Part of a small language model's weights.
Size: 15 layers, MLP 512 SwiGLU, vocabulary 8192, 9.79M parameters.
MLP neurons of a small language model. Each row is named by its layer, matrix (gate and up: input weights) and neuron, and shows model dimensions 0-191. Each number is 128 + 24 x the weight over its row's rms, rounded and kept within 0 to 255. Numbers have three digits each. A neuron's up and down rows have the sign that makes its largest values positive.
Before each neuron's rows, "fires in" lists the words (lower case) most often at its 100 highest values on Wikipedia text that the model never trained on.

fires in: "had", "like", "have"
L3.gate70:133142151124156115113140154135124138121129110155127101137173101095124078149134107120105110110186042123105142103110176161146114106081148132117127143151116138151136149188128108133143130141146105135093114169136141119120106083142125099137169140126110113130128125117133117169135129122086073129114136143157129140160148151143118151117162133105096150133129132145097167103130156133130144133147101127101161110121060112122102130116148064133091133090169163122148134120081131133153119114118110124100160102096119134130114102149131166157106148145142141144128125132180099144129140186147142090
L3.up70:143120130091145141122071141133150131137135153151144134129139144131126119109125135153124121110159123149116107089168118141128112100115130116131159135098075063159196160131137147142107119116109100081127095221144124121151129130111128134125124131117121127101102119111085159143143108089136147124175123131145124124159165100079134100139127147126151160122130141124101145158172141185141154129120149096128124149156131126132162114101132133150091146142091130099119128141156079163113100094104091082088108121161128104119122129100168117113168117101145099158143120097133154123101108154108122151

fires in: "it", "fivb"
L3.gate82:127133148111135162119105152118147157136120145165119134125112134103101136165048124131105157118135093106131133085115096157119143156148166132162108169127121125134099173112165111086136084116168174118153160134108128141152117114120150107100141090111144136152136148123168095141107109141114100096135127118182108127112143100122122147127153155124148134139091102059127103110117134113143114144141130145129123135106140148122114161104128105119120173109177113129167143092112157161158107141131165098150141142092123142102099150148139120115089145073150162152112141151165131151134176117113089168
L3.up82:126143102112142133147133085178146137125123164203116120128148133108124111118110108096121133100142107070149166128107159117091165125132120134103121124109114156095103197168150147109131115105144144134142155116139147132135153120154084113126098108116121138113100170141091112096185129127090102159104146094121167109108164139127095144138147092143125173138134130118154126125105117149108090136132115191116080125081135151175115107083153112146115127155123130124161106155149131167079101167140136103108124121141159139117147130157159115137153141112169138145148119128127120152128096128129144105

fires in: "also", "just", "then", "augustus", "already"
L3.gate234:117143139123128144138130168136124173110133139127085113097154136142124170107128125095102093116114116115142134129137128191143081080132183109079158118115131143141146108150118081077146111129149123132085125151143129139162152110142102152143090093127118146162131121166115158158119100175141105128153163164183117129112110125127126101126106108141118126128103121121118190097131130137136114132116186112146118098087124128068140154112121159137100143130133117126137132111093141143166131126145136148112177113098145138148104155146176146118153093121126130158179130152100140163074093138120113124
L3.up234:100107125133122126124122117075123151111093134127130136160145139130112124097117090129114182091134101136149132132168148142113118159141133132123125162135118151151133130126141115138188123167133155153147104111216116201155154129150139141133140129120141160167177145131115127119062139150142129119143107094137123121105152134120142126139103139121140171138162109120149122123077137116096116135124150091117120087153104144097122146136076178128114141095122126137113106111139114124167138089089093148136186126149130143161095136180137140115158125129156101157153112184134158124125134141093127104

fires in: "as", "role", "by"
L8.gate455:144168125110133113138174139156131151124128150122131152120073099120117104136120103132108118094121158168097085138109143127144145116057127131139156106122107090128076133125124084139083126097146157140145157126171126155170152119121121108114130126123124159140113133143158146140131125173091102141142085133113109118154108132168108123087119140121065130145139135058135168155080072145139126154133099116134137097163126131143161164131092128130149142124108125147102139127175125131154133087143143097162099106103141139136141107155097167157078116114102138122137138123144116116135136070134135122
L8.up455:108171128110119149134137135125137081129132106153137180137137131122140116122128118125149175123148131106156121120147162113115102093097155130121156122095114119129097134106147094115160116148137133137126100116124152093103163121170145126140099091154089134130073059109164124113141109137127103129152131099163107116131132127143134090108102144086137137137148090157097162085153148160169116149122153089119172158106125115115138104107140141123112174163092124180132119076117113119131161110139128064143118115122171113161136128142095103142092160121110153153157108092097158118167153106153145140

fires in: "as", "if", "when", "although", "while", "like"
L9.gate292:147125104104081090099131114155130175122163083171130111132084112167138125095111096112158114144124097136085140143129161137125133128128181095139110107116106104124098130167122124119133146137161106126147100168130134101103152118125124083149127118101118156101121108141165156173131140153124118114103145109153114125091148113091129077096142127121150108139138145135081106109149089124155135078145136136135112141110126142122103058110141175130107141097131144168129154115123094167130117126099094068138116120147087140122124097123128133128120113130133178144147133089144160120181160131127106091
L9.up292:123112102140126146089120129104148078120103115154144056135116089106111088170134146119075141146104087117120093158145114132126096144130133140114143149082126145144110172189116106093144140134173163150125101120144102122139152145088101131154151106149132114115139123122130139134105120128154084175120130105127155121116127100099150114120135112166145167176135139154109124142123114084155108134147148113141138096109112119145118107117127122117115178108139098085142154125118142137086131161097152099160148121112152089124124119142161176165108130116133143180133118084138118162191157123138108136

fires in: "jody", "time", "atlético", "atmosphere"
L4.gate471:158136109135158126087125135111155172122115122149134144118117170094110086136131124107101105175096158154134126085167136131156120148108177125131135103161121156116117114095097170113150064146075141116177127177117135157120140118136133121116156104115109086106095123115135161085127125132152086088126114120162107102139120130152130084122093130114103059165137088134122101102132095147151143085120121125083162130121126124118151114103151155120132124110138170136117119153149088117099111140093127111111118125140159119114146121130141119136086111135130125114131157103102164109164167153083136141
L4.up471:157147139105102079123169113124136118134111125117079113127141139140170153154168157144097122122110123148142135088137124138166115080149135157146123132165150154193166133121125134133115158107157123172088108130080100115133130106087118101138118145126110173157129127172081142152111134078132152151166114136104111121123148137105102086140133134135122123148138113161135131148137126123185122085126210096099130115120167147108139136139143115098133180147140100097091156137140134129169146121148135157097145131155143155124087119097120123136147100143116150117101140125140134175099145102128109152

fires in: "one", "two", "three"
L8.gate291:129153134089085168115154092163171122114104077167156145109115063129127120127161119146080124077173110155122120137105126119119150146148110091161103089118129111107139136148099116156117125112124100110101123172134107155160082124176145140116146130164149095111125148177125176112108145159116128127099130111147117101093160124084120110100169132152115114163130129089092136127127136133135147095110145097135139141136108117136098114176116119131140096106106137158127152084096142114119093134105126135150131135127119140131130131134137106117082105096155107136097185126106115115181127099128125096
L8.up291:169136114090137106153127107064132118124109136171138110119103150128101162147166134123120173124085135150130177108124150100163136107153115110144119080130129143123108167152134172162125123154120117065166129158119130096091102151128161132115108123165120100155078135167161158103150169146135138103113178122139118117142117116133123123113104121135126154109122101140100115103115128125149098122141129145193142125100131153100133140175152117110133092168149169130174158110106115132115100162138133102108133152118069134141114136106104140126106162101149169140122129139139119192128123141152127116

fires in: "over", "not", "first", "only", "already"
L3.gate497:135104163139088107118127148114129150147180133145153131111133122093128097150148141101140113126144127163127135112146149117168109161112115133099143170133103163163166113149107112094137110133136125167078123153146130114200122122131139127117083104140145085103108122124092179159131103143133160149106084132160118114121159137136133122109132129149118120124139125135097162123109131156136152189123158127102167140143087120133122119177153111183115118126113138126152176099151100107081097116153130161127151160134151123102123125113149142105114145145115166157110147104132110145149144155161058074
L3.up497:128129099115143117132153108100119157120146095145142093092182108162138152110115131117123150136156110141154144140138138094097145088136119105167164155080119151116125121168132121138123080162130133094091142122090120113127125142155149132101142124145127175146152157136170118104168092122138138123132103145119142111110134085152136150142133147125161097142116135096116150106097146139093110141090116163190136138108126131110116085151186129105161147142116158110109128049086120109129154134119115150104166159140116116120112199157154118103104131116153111171139126109088127128140120146132092103

fires in: "at"
L10.gate22:139121135142114097102084143146144115141130092125133144131091131142114129153148133092143113177104097158152133112154100122123150150134098159143097102139161163167127139106098111135103122118094125110108135119197111110137119095136113125123139112162138119117166161118142113166117107137103087128108132142108148074128104152110155117111129156122135121175099150120168147099052107093156081115078090111120141125135111145116164135184121143116074115122103158159107170097100125106147104135138130178143083130133142125090145117129116136151123096127106125103119133132169108117112091137098104093
L10.up22:151125076150167132107182082107112128119152111097139162120078144110130117158142129125113122145105161104160135151156130056119144091103148116115118114135122134171134126136080147141113116119134141123118113102140127117133111144150123132141145147122098095106153166125107117122133099119114113112131145122131115137186141171115127118138096137091124108143169108119108109138143119138142122118114140175121148143182108152105167169165107117144135119135138166141113109098123133139151098139123110136167188106133117132167145152113096134197149143142156148127121113095082137168187193118096150130

fires in: "other", "american", "professional", "chinese", "female", "former"
L3.gate55:125128109093099142118122136111103136111164112169145115139114134140092090102080108133120099114132107139138183156136127139166171134091128121125127124137133128116110148143095126147129170165119139086134099126120145145128119134140155143123088130110119123088098092165141164158132095110122137127122072089101160144092108114109100176127084139113104155131169109149111117065098115114146103118110108125130137124134112088153096128140133152133089106118115125139173096114105173129098149128134100116102128154124104129135163147122110137090073096165108168064140142111118100086096103106141152112
L3.up55:125147151107057154131144130122126104131143132175135084089115109119123141113109149154147092108126138139125111124153157146149189134084113130121172108141137119148116152109099112088135132150118114124128079171095141104109115119158138122126126124109114109103084100076154109129148150129120136104112094103105167156147146128135098150104088179106078145129147062118091122096138110112105143132114113144139125169126075141107125120139125154149157148137151133143146151118075132133123108127136097117101111167125121114152140140118132086123065147126102177108137129137131105177109118151146121084

fires in: "this", "one", "per", "ones"
L4.gate226:137147130104132163147099107136134117142118140125149088128115116130135138135122105084160096138134169106134112139097109142166126085124125137131110141115129108098099137100115081109169168136115133082152144131112124150162139158144135159120162124130127132130139103123127080143135154124139127144084162192130124104084123085142133125114120118129107104107103085111107156110125086114136170128086154109146130136108155156112110122158121160133175097116148105151178148071100136142181152094164122139102146136124127139163079151153123125176119167123119133163109175137163114113109149069159144132
L4.up226:088135129168130143104140147181138082153125126156077124122106109116174099145068126142123182125130142160127145159137134148081111088154156154099154134108107132095139146112152100139151106101109162124107117127167144130069117137127157152115119148116109135144089131134103123108115133154137162129146137104143120120139107137125123058118162144135109116134104138093156084139121086083098105142162183105136112091129105157128105137166128154102160130137119098125132116113143115129132109111120162125137191120103113140130098118123078139129156109163149107124115123123115101094145145073127099145

fires in: "time", "years", "year", "century", "day", "children"
L6.gate305:101137163130138082110168117162132132151139134109128116110139155157160164125123149128130115143169115129146173093094132131123088117127140134108135118135098148153130139128107129120110150148153146159150147141168124086125137135163125150137119146095112115159155122131164136140179055115115151091128100100133124109121142143059161178151146137117128094141135131119122156144115084131101144127098153179124131094112151124163101082132142175178130132082104109165104123133152128106104143106125111103101126139099138154175086121105102158141092143114134095175159128123147115106129122100175124147
L6.up305:173152120104176078121166099130139133161098107143152134137156105120116153133179115117122138124164116139172121122150139138149136145121149121178120100113125109147106158127115090136125113089130082101101128093111132154144125111119120166115100117107141162127130147163157131090121116152156102138162143146149121121097159066151103106103159091098111132131117127163137121120140138194096112130140109107142105111136159116095145152150130133134141121102137138141108136151150055170091061114108151086131119105149133109152100123143152112167144119116144136123130130097142120098167159110156141081

fires in: "one", "no", "any", "some", "another"
L8.gate470:120151144108115113108108153175136124160130078167085151107121114131144136124152108116144124103128142126140095148118142168169154133132130110111172119148113139133117127189132122185093142172115139109119133145152122123114118157097078131112112095058138164098095154147144169124169153133107105162148098117152136115138126125104151119089135140138138124128112107103097100137089121121127141109122129135087140123141106115148092101132114133156059153080092124149132160131106171175079146153090120144149098148144120112133115114128100159179110136109137087140118133152126140125139136139166160154
L8.up470:143124140099101138122118088130129100128127116099172152136138124153120114158163150137119069129125161123160167109124098121102103134126174123140138060084108128100122140111131120128181109150117131121099121143148105164100180123142137169133148087118156122131149111137113128112135118141131161097096154107136142152110188125097141114126148122117136132114153120127173083152108117086100119119111163135103113078110143142198140116122134171129113106099142106146075093141138092118127115106105123123126134067137158192138136099118099155132151134120134115083104126128133099115126141120088095135

fires in: "she", "it", "who", "they", "bellator", "he"
L3.gate5:088114157157126138133120155150149137145107104108100163117172150109132146090137167166117138153110110139137106155144123132133167149130162182115108129123111138175088151119163118132135127107137131129159119124131096126190119134106150109154129139159126130153159119133085119157147065158119131142125110127118130111131121098145097131163149127106116118161118143125167174086139095128131104124063152147150114106117122144164179089135125117094143139123112136141091111120134101165102156161177084093111136144126147139187133137156122115152137088102146132111109124172106117176169136119118091138
L3.up5:098139116111106194111115156167120168142120116152125135159182132102151151134117125111095163146131093153119114144148109128135136155150132143116138077051127115124134108119142124133143135120109156096161112127150144087116151145125115139139136075151120117164157101158076104086140076106138132099114132149148150119159124129128136175096123110148163153111129111119100125129151121136160108135091175086141072155126117136121120120134077108086148115099149123137089135106087119135161110104121158125125133168141120149165168143111137155127131123126140138114190141137111147157149099121145086120

fires in: "to", "at", "atlético", "from", "as"
L11.gate366:134130076082128085086133141102135140170130139126151121121153161113113062142113127121143129130123133199146105095095132085141116159135119093106097077148145139133102150129093132103087142137108094152143104149154128141117111119106137155143091151160114150090148123169143147143115152133129141137167102122159154109111154156120117120107110171111130116147168139121161110110151120148124166144166109134144144140066157138128130096159152136107123147107077160142135100100137126127184156149138117152102130149157182177131154137119141132146096154155143116146154092100102136117121137143141125139
L11.up366:088120108097120110086118124112115115109140126093144125147123119142117114109104120148185152143118144152137137162143113113124110061118146095115159111101146104158130145129132133118162130100155167190153134112137160131130142170151164108118095116123165120155116139200092121125128163095145104099144102093112101143117143118100139154130136150128130165140118144139081088166131142162101164144138097094114119112125136111120137163134099142080104135178119120122148145101114095113137134149153107134121104112145128144135067143128148125109152097185116154132103140155104137083105129067147129159

fires in: "since", "until", "of", "after", "before"
L9.gate36:144108098115136113152127135160127140099125111116115165100119154161183112144128108115149127117148136130136153148113135117138168095142162095147092128108109107129113141099116098113157125137161119081133169121152107120146144098095137172148123126161105138104150137124128131120112112095138118086124171135185147136145148104143163120157147139115085162156178123104095160120109146167112120155085169131137143145144109150132166110117138137115121083121102105102116111112122115096104126147111121184136136133084086147094103149152131154142138102112092172140121156105097140099155092151134176059
L9.up36:135095154130129146111151135168110141129137149084111125144146169149173140093143128152124087125150110106134128079155128108162125119108171114109104196119105099152107097148177129112141120178167115105103129100110117093155134110122134094141085078121095114138108117123157138136190117105184134111138111153101125102133139136126125137153118151107131095132126119140174151144123142142112135121105146146133094162114098080125147140137132114153125157121151142084133110153132126116093105100107141117146065125108174148125153114125145125147137120176120165124139097089148105152146088143071129128